python train.py --num_hidden_layers=20 --hidden_size=224 --num_attention_heads=7 --num_key_value_heads=7 --head_dim=32 --intermediate_size=576 --vocab_size=4096 --hidden_act="swiglu" --norm="rmsnorm" --norm_place="pre" --norm_eps=1e-05 --positions="rope" --rope_theta=5330.0 --rope_fraction=1.0 --qk_norm=false --attn_scale=0.177 --bias="none" --tie_word_embeddings=false --parallel_block=false --init="uniform" --init_std_qkv=0.0201 --init_std_o=0.00318 --init_std_up=0.0201 --init_std_down=0.00198 --init_out_by_depth=true --optimizer="muon_variant" --learning_rate=0.00617 --lr_mult_qkv=0.4 --lr_mult_o=1.5 --beta1=0.93 --lr_head=0.00712 --max_grad_norm=0.5 --warmup_steps=200 --schedule="cos" --final_lr_fraction=0.0 --batch_tokens=32768 --max_seq_len=512 --doc_mask=true --train_tokens=394500000 --max_steps=12040 --dataset="wikipedia_en"
MLP neurons of a small language model. Each row is named by its layer, matrix (gate and up: input weights) and neuron, and shows model dimensions 64-159. Each number is 128 + 24 x the weight over its row's rms, rounded and kept within 0 to 255. A neuron's up and down rows have the sign that makes its largest values positive.
After each neuron's rows, "fires on" lists the tokens most often at its 100 highest values on Wikipedia text that the model never trained on; "fires after" lists the tokens most often just before its 100 highest values on Wikipedia text that the model never trained on.

L2.gate4 [103 137 113 124 115 117 135 111 119 128 143 113 146  84 173 116 143 180 184 143 156 151 153 140 135 117 107 140 122 148 130 134 102  97 100 118 109 157 137 168 124 109 140  99 143 120  90  77 163 168 158 117 148 103 113 131 100 145 132  93 159 146 101 130 116 150 114 124 134 129  98 155 141 129 178 126 123 139 118 151 108 104 143 153 135 100 114 111 174 117  89 121 110 160 124 125]
L2.up4 [136  91 141 146 132 128 163 136 147 137 138 102 115 112 144  92 109 172 160 100 108 171 147 114 115 123  95 120 137 109 108 134 113 150 122 111 112 137 104 159 161 100 128 116 135 149 110  88 143 140 131 113 107 119  85 117 111 140 115  88 146 154  80 129 107 165  93 127 158 142  61 154 138 141 132 148 141 125 105 128 154 118 137 161 173 106 113 114 120 140 120 108 111 146  81 188]
fires on: " —", "0", " record", " Total", ".S"
fires after: " |", " "

L7.gate244 [147 126  95 140 130 115 131  93 131 138 137 179  81  90 144  69 149 120 148 110 124 134 145 129 139 160 110 151 140 141 173 106 111 100 147 147  97 127 127 169 119 133 109 136 116 148 101  97 117 117  86 127 127 141 148 166 113 116 155 144 131 105 149 141 169 188 138 111 114 135 154 126 142 164 129 118  84 136 105  87 108 142 156 120 110 164  83 134 137 128 181 124 157 133 115 116]
L7.up244 [146 117  78 120 111 146  99 140 130 129 119  92  85 116 161 136 162 108  95  99  85 168 144 119 162 116 135 136 105 124 154 106 116  88 162 130 137 103 120 140 115 119 152 107  81 150 164  96 111 160 108  98 157 147 117 125 162 128 149 143 129 112 112 100 126 145 107 146  87 110 114 129 141 142 136 147 103 106 134 141  88 130 115 145 135 126 104  87 102 132 163 118 130 106 147  97]
fires on: "==", "ir", "ult", " Loc"
fires after: ".\n\n", "\n\n", " |\n\n", " th", ")\n\n"

L14.gate316 [148  92 133  94 141 126 117  93 106 122 154 119  97 113 135 126 177 124 121 122 111 136 110 133 127 128 147  94 160 146 135 183 111 154 130 128 136  83 124 108  97  95  91 123 108 130 148 141  96 133  85 116 125 153 110 141 128 123  92 153 133 154 126 128 127 117 185 125 111 105 137 181 120 156 100 166 108  95 147 127 114  99 145 151 166 176 186 103 137 157 115 127 109 126 162 153]
L14.up316 [183 123 151 129 131 152 127 126 109 146 143 132 148 138 155 193 127  99 149 122 148 105 112 147 153 172 105 150 127 156 110 182 123 145 137 157 122 114 111 140 109 116 160 154 129 144 139  99 120 138 121  77 148 100 174 160 140 166 209 118 162 131 135 104 122 102 138 117 138 155 121 121 123 166 167 124  90 150 123 162 144 129 123 126  92  73 144 154 123 136 113 155 132 116 122 135]
fires on: "0", "2", "9"
fires after: "2", " ", "1", " In", "0"

L12.gate208 [164 150 122 113 111 185 149 108 116 129 144 125 122 155 106  87  77 146 120 126 125 176 127  94 145 140 114 178 202 118 123  97 106 109 143 121 124 120 143 160 136 143 100 120 122 103 170  91 138 123  63 121 123 142 121 132 133 141 135 111 125 109 149 172 113 152 144 120 110  87 120  96 122 114 129 159 147 151 125 111 109 147 143 123 149 129 138 145 121 119  90 136 163 170 149 131]
L12.up208 [100  61 119  82  93 151 110 113 145 127 173 166 132 154 135 151 135 114  89  90 156 166 152 106 106 133 115 130 115 115 148 124  89 145 120 157  57 156 136 147 169 132 121 123 143 105 114 115 133 141  95  99 143 112 130 119 140 133 129 118 127 116 146 159 138 191 139 124 121  84 160 132 127 142 142 137 123 125  93 136 135 156 164 111 139  77 171 143  86 102 147 129 165 153  97 105]
fires on: "==", " the"
fires after: ".\n\n", " of", ").\n\n"

L16.gate302 [144  99  54 139 119 105  84 125 163 163 147  98 133 105  89 178 162 151 107 144 115 113 136  95 118 122  99  85 111 141 154 112 144 144 103 137 108  92 174 159 124 152  89 129 122 151 104 113  91 141 133 118 102 129 112 140 112 155 136 175 127 131 135 139 123 125 109 178 128  91 138 147 133 146 100 103 143 157 146 130 121 145 102  81 133 121 160  97 124 125 107 102 120 171 108 150]
L16.up302 [150 102  91 148 121 116 153 145 155 127 196 116 139 122 127 133 122 142 147 131 123  83  81  89 124 109 111 154 127 162 151 136  82 154 131 163 125 113 147 154 103 157 124 101 129 127 118 117 133 148 112 124 185 113 117 109 144 117 197 139 128 125 200  90 143 124 129 112 157 141 152 162 148 149 111 126 137 138 146 126 124 149 101 144 123 138 163 138  80 129 127  93 102 122 155 131]
fires on: " ", "2", "1", "0", "^{", "."
fires after: "–", " |", "|", "0", " ", "9"

L16.gate27 [122 136 121 116 114 145 124 123 143 153 169 114 134 167 189 118 169 122 149 138 102 109 120 135 141 147 153 121 176  84 125  85 142 132 111  68 124 123 103 111  94 118 133 111 167 187 144 132 105  98 118 145 113 123 147 138 121 108 112 209 169 128 127 124 139 131 179  93 132 104  85 100 106 142 110 111 126  99 118 111 143  96 169 133 125 161  99 180 144 155 117 176 122 102 116 145]
L16.up27 [154 148 168 129 130 145 142  99  93 120 138 140 173 139 179 130 107 138 142 123  93 132 110 108 125 145 105 128 126  61 124 159  93 121 154 108 110 111 143 175  88 126 137 130 156 127 118 117 128 113 160 120  83 130 122 167 122 118 124 132  87 117 159 149  75 152 153 137 109 108 121 135 142 160  86 117 125 150 117 145 144  92 116 129 123 138 144 160  72 113 112  76 199  63 167 122]
fires on: "9", "1", "8", "7", "de", "ro"
fires after: "1", " ", " Arch", " ac"

L16.gate37 [187 113 133 191 116 105 106 105 138 124 151 132 150 140 164 157 153 159 155 136 139 108 148 139 141 154 120 105 140 129 139 154 137 134 173  93 145  94 110  91 150 122 139  94 126 160 101 171 137 166 125 153  96 152 143 151  94  96 179 137 178 128 151 149 156 151 129 114 126 115 111 104  95 122 122 117 143 111 123 122 113 140 149 150 104 185 109 118  99 134  98 165 115 119 175 138]
L16.up37 [134  93 109 102 156 118 121 139 158 160 120 141 115  89 153 172 132 121  92 186 167 116 137 121 120 161 131 169 112 106 165 143 154 120 130  78 100  94 140 135 121 121 142 166 151 129  96 136 173 140 154 103 158 131 125 141 100 118 139 132 156 138 104 100  88 119 119  64 143 145 112 129 128 184 116 154 133 128 124 123 129  81 121 132 148  97 147 139 145 145 125 156  96 121 141 131]
fires on: "1", "9", "0", "8", " ", "6"
fires after: "9", " ", "–", "0", "-", "1"

L9.gate158 [116 160  36  81  84 146 112  71 126 140 169 109 124 161 130 112 146 150 143 126 149 132 148 155  90  90 138 118 162 122 152 123 130 122 149 136 132 136 200 123 108  96 132 141 125 112 120 171 125 128 139 136 154 104 156 130  77  97 164 124  96 119 126 153 125 122 134 104 115  81 123 140 134 131 129 128 164 138 111 148 125  90 124 127 176 134 136  71 144  92 144 106 150  70 145 174]
L9.up158 [ 81 131 113 120 116 175 118 111 151 137 169 136 119 167 138 100 111 110 118 107 129  87 131  84 132 112 119 167 152 146 139 126 139 153 106  99 124 143 159 127  85 102 115  71 158 143 130 148 119 154  98 145 131 141 124 135 144 123 101 125 126 105 143 108 169 164 124 132 100 129 154 134 159 144 177 100  95 145 112 123 102 123 117 164 117  98 120  81 113  93 152 149 105 107  99  95]
fires on: "==", "====", "medi"
fires after: ".\n\n", "\n\n", " im"

L12.gate128 [187 112 125  94 119 138 117 127 165 151 160 120 115 118 119 110 150 115  93  84 143 122 140 139 141 147 154  95 100 126 142 118 144 136 126 144 179 148 148 127 174  82 129 153 166 117 157  90 155  96 117  92  95 126 138 166 122 147 161 135 108  89 143 104 154  75 162 120 100 122 119 123 164 125 165 139 133 146 115 121 174 137 119 119  99 155 137 103 147 120 151 157 136 148 144 126]
L12.up128 [151 127 148 157 110 168 129 144 130 146 122 116 136 200 162 112 102 118 138 119 134 119 155 103 110 148  68 114 157 148 118 158 140 152 164  99 118 107 144 149 117  79 140 130 140  92 125 140 147 113 137  99 132 129 181 158 143  98 125 114 156 132 134 119 145 150 118 138  85 130 119 139 135  86 142 162  96 101 183 115 146 116 123 110 128 122 173  85 131 121 144 122  94  89 138 148]
fires on: "0", " of", "9"
fires after: "2", "1"

L3.gate361 [107  65 115 147 109  86 130  95 153 110 123  84 107 126 170  91 107 119 135 114 131 144 119  93 135 101 163 135 202  79 147 131 136 130 122 121  80  96 142 102 116 110 130  79 104 128 152 120 139 110 130 112 115 113 117 145 144 149 109 127 117  99 154 159 125 150 147 119 129 117 102  70 108 132 138 109 152  90  99  99 139 120 102 128 139 160 165  91 122 130 111 112 132 109 109 162]
L3.up361 [130 129 157 187 134 138  91 127 123 121 119 120 145 127 133 166 122 128 124 131 105 164 102 106 106 113 107 135 131  91 116 154 132 130 185  96 101 136 140 108 121 116  94 111 139 141 108 125 135 130 106 143 147  85 146 134 129 146 148 136 140 121 153 103 133 147 146 161 124 141 114 131 120 153 112 157 100  80  97 153 131  99  90 143 114 119 163  81 145 140 139 161 155 146 113 147]
fires on: "==", " Q"
fires after: ".\n\n", ").\n\n", "\n\n", " the"

L9.gate56 [120 100 158 147 103 152  93 113 182 145 149 150 165 131 112 125 128 124 122 149 103 162 152 149  85 160 115 123  90  68 115 155 147 115 151 128 131  85 136 147 146 142 148 127 139 136 114 145 123  86 103 162 135 143  77 117 115 108 128 116 171  98 109 170 108 105 149  96 116 118 126 105 133 148 118 138 166 123 142 154 128 139 133 135 111 139 124 132 161 108 122 116 127 107 126  97]
L9.up56 [130 164 135 152 120 128 116 100 164 150 163 149  94 159 132 124 129  96 123 119 113 135 154 164  85 181 132 120 160 136 164 144 107 167 110 174 129 135  98 126 116 111 165 167 125  89 136 167  95 115 125 125 125  79 120 137 104 148 139 130 169 115 127 115 117 153 175  98 133 138 102 146 115 177 134 102 108 150 156 138 111 128  81 115 109 114 142 136 111 115 147 151 144 111 141  86]
fires on: "1", "9"
fires after: " ", "1"

L4.gate309 [ 92 136 160 166  82 160 112 153 149 139 158 120 170 115 164 125 136 116 168 144 155  85 184 102 120  90 131 141 115 138  98  92 126  92  98 101  82 113 143 151 108 114 160 135 105 118 126 141 123 126 119 115 140 119 151 129 149  81 106 108 141 137 185 153 132 140 102 106 118  81  77 104 132  91 112 114 104 137 132 111 123 129 141 120 124 139 127 108 168 101 149 101 136 149 146 150]
L4.up309 [ 97 141 106 133  95 141 123  98 135 121 128 139  98 113 110 134 117 115 112 140 130 170 171 122 132 152 161 141  99  91 110 105 156  66 149 130 100 146 108 149 109 144 127 111  85 119 114 103 126 107 106 134 123 120 118 138 119 137 111 118 138 113 169 144 182 172 130 161 164 131 120 109 127 108 116 150 153 112 113  98  96 143 128 107 142  99 114 113 151 104 144 119 115 162 128 117]
fires on: "==", "ell", "ide", "ider", "ove"
fires after: ".\n\n", "\n\n", " w", " |\n\n", " l", " T"

L5.gate386 [ 85 123 139 164 130 138 127 120 123 110 155 139 138 101 147 111 156 138 153 129 114 153 105 150 114 146 104 131 136 137 141  99 120 140 116 137 133 150 187 105  91  95 179 129 138 152 173  90 133 166 132 102 128 131 114 143 135 113 139 152 124 157 123 112 126 132 133 138 119 126  82 126  81 126 116 111 119 108 112 125 131 143 128 125 120 103 117 104 107 110  80 130  81 131 136 170]
L5.up386 [124 145 131 119  79 128 145  71 110 138 158 116 161 131 119 121  92 117  91 119 156 127 189 154 113 145 115 140 197 154 136 126 100 157 135 107  93 150 122 131 100  93 118 152 165 120 149 140 187 140 149 145 123 124 120 123 164 164 119 128 124 107 131 123 161 119 123  98 134 144 127  81 166 124 136 144 123 116 115 144 171 117 124 115 146 148 105 129 132 177 142 111 129 117 158 169]
fires on: "at", "F", "ix", "ony", "ell", "al"
fires after: " S", " s", " I", "S", " f", " em"

L15.gate189 [164 121 141 133 190 172 133 116 117 143 168 127  94 144 106 118  83 162 114 106 112 117 123 134 127 115 167 112 178 130 104 126 121 146 120 157 114 100 144  82 111 160 113 171 153 138 118 141 141 133 117 106 144 163  88 114 156 140 146 115 126  89 130 153 148 169 119 129 120  93 143 140 121 117 114 124 115 117 108 147 170 150 128 130 129 133 124  97 135 136 132 131 139 113 139 103]
L15.up189 [170 118 127 169 112 189 139 107 131 113 115 131 118 139 144 138 111 107  98 127 110 123 153 112 133 135 143 160  90  81 125 135 120 125 116 110 134 115 134 112 147 127 144  91 135 122 119 131 111 117  80  91 147 109 112 127 140 149 155 159 111 148 149 135 184 127 128 102 130 154 137 145 163 116 185 148  94 189 183 125 104 130 119 164 128 141 134 152 129 119 146 128 151 158 148 105]
fires on: "==", "y", " had", "ing"
fires after: ".\n\n", ").\n\n", " G", " e"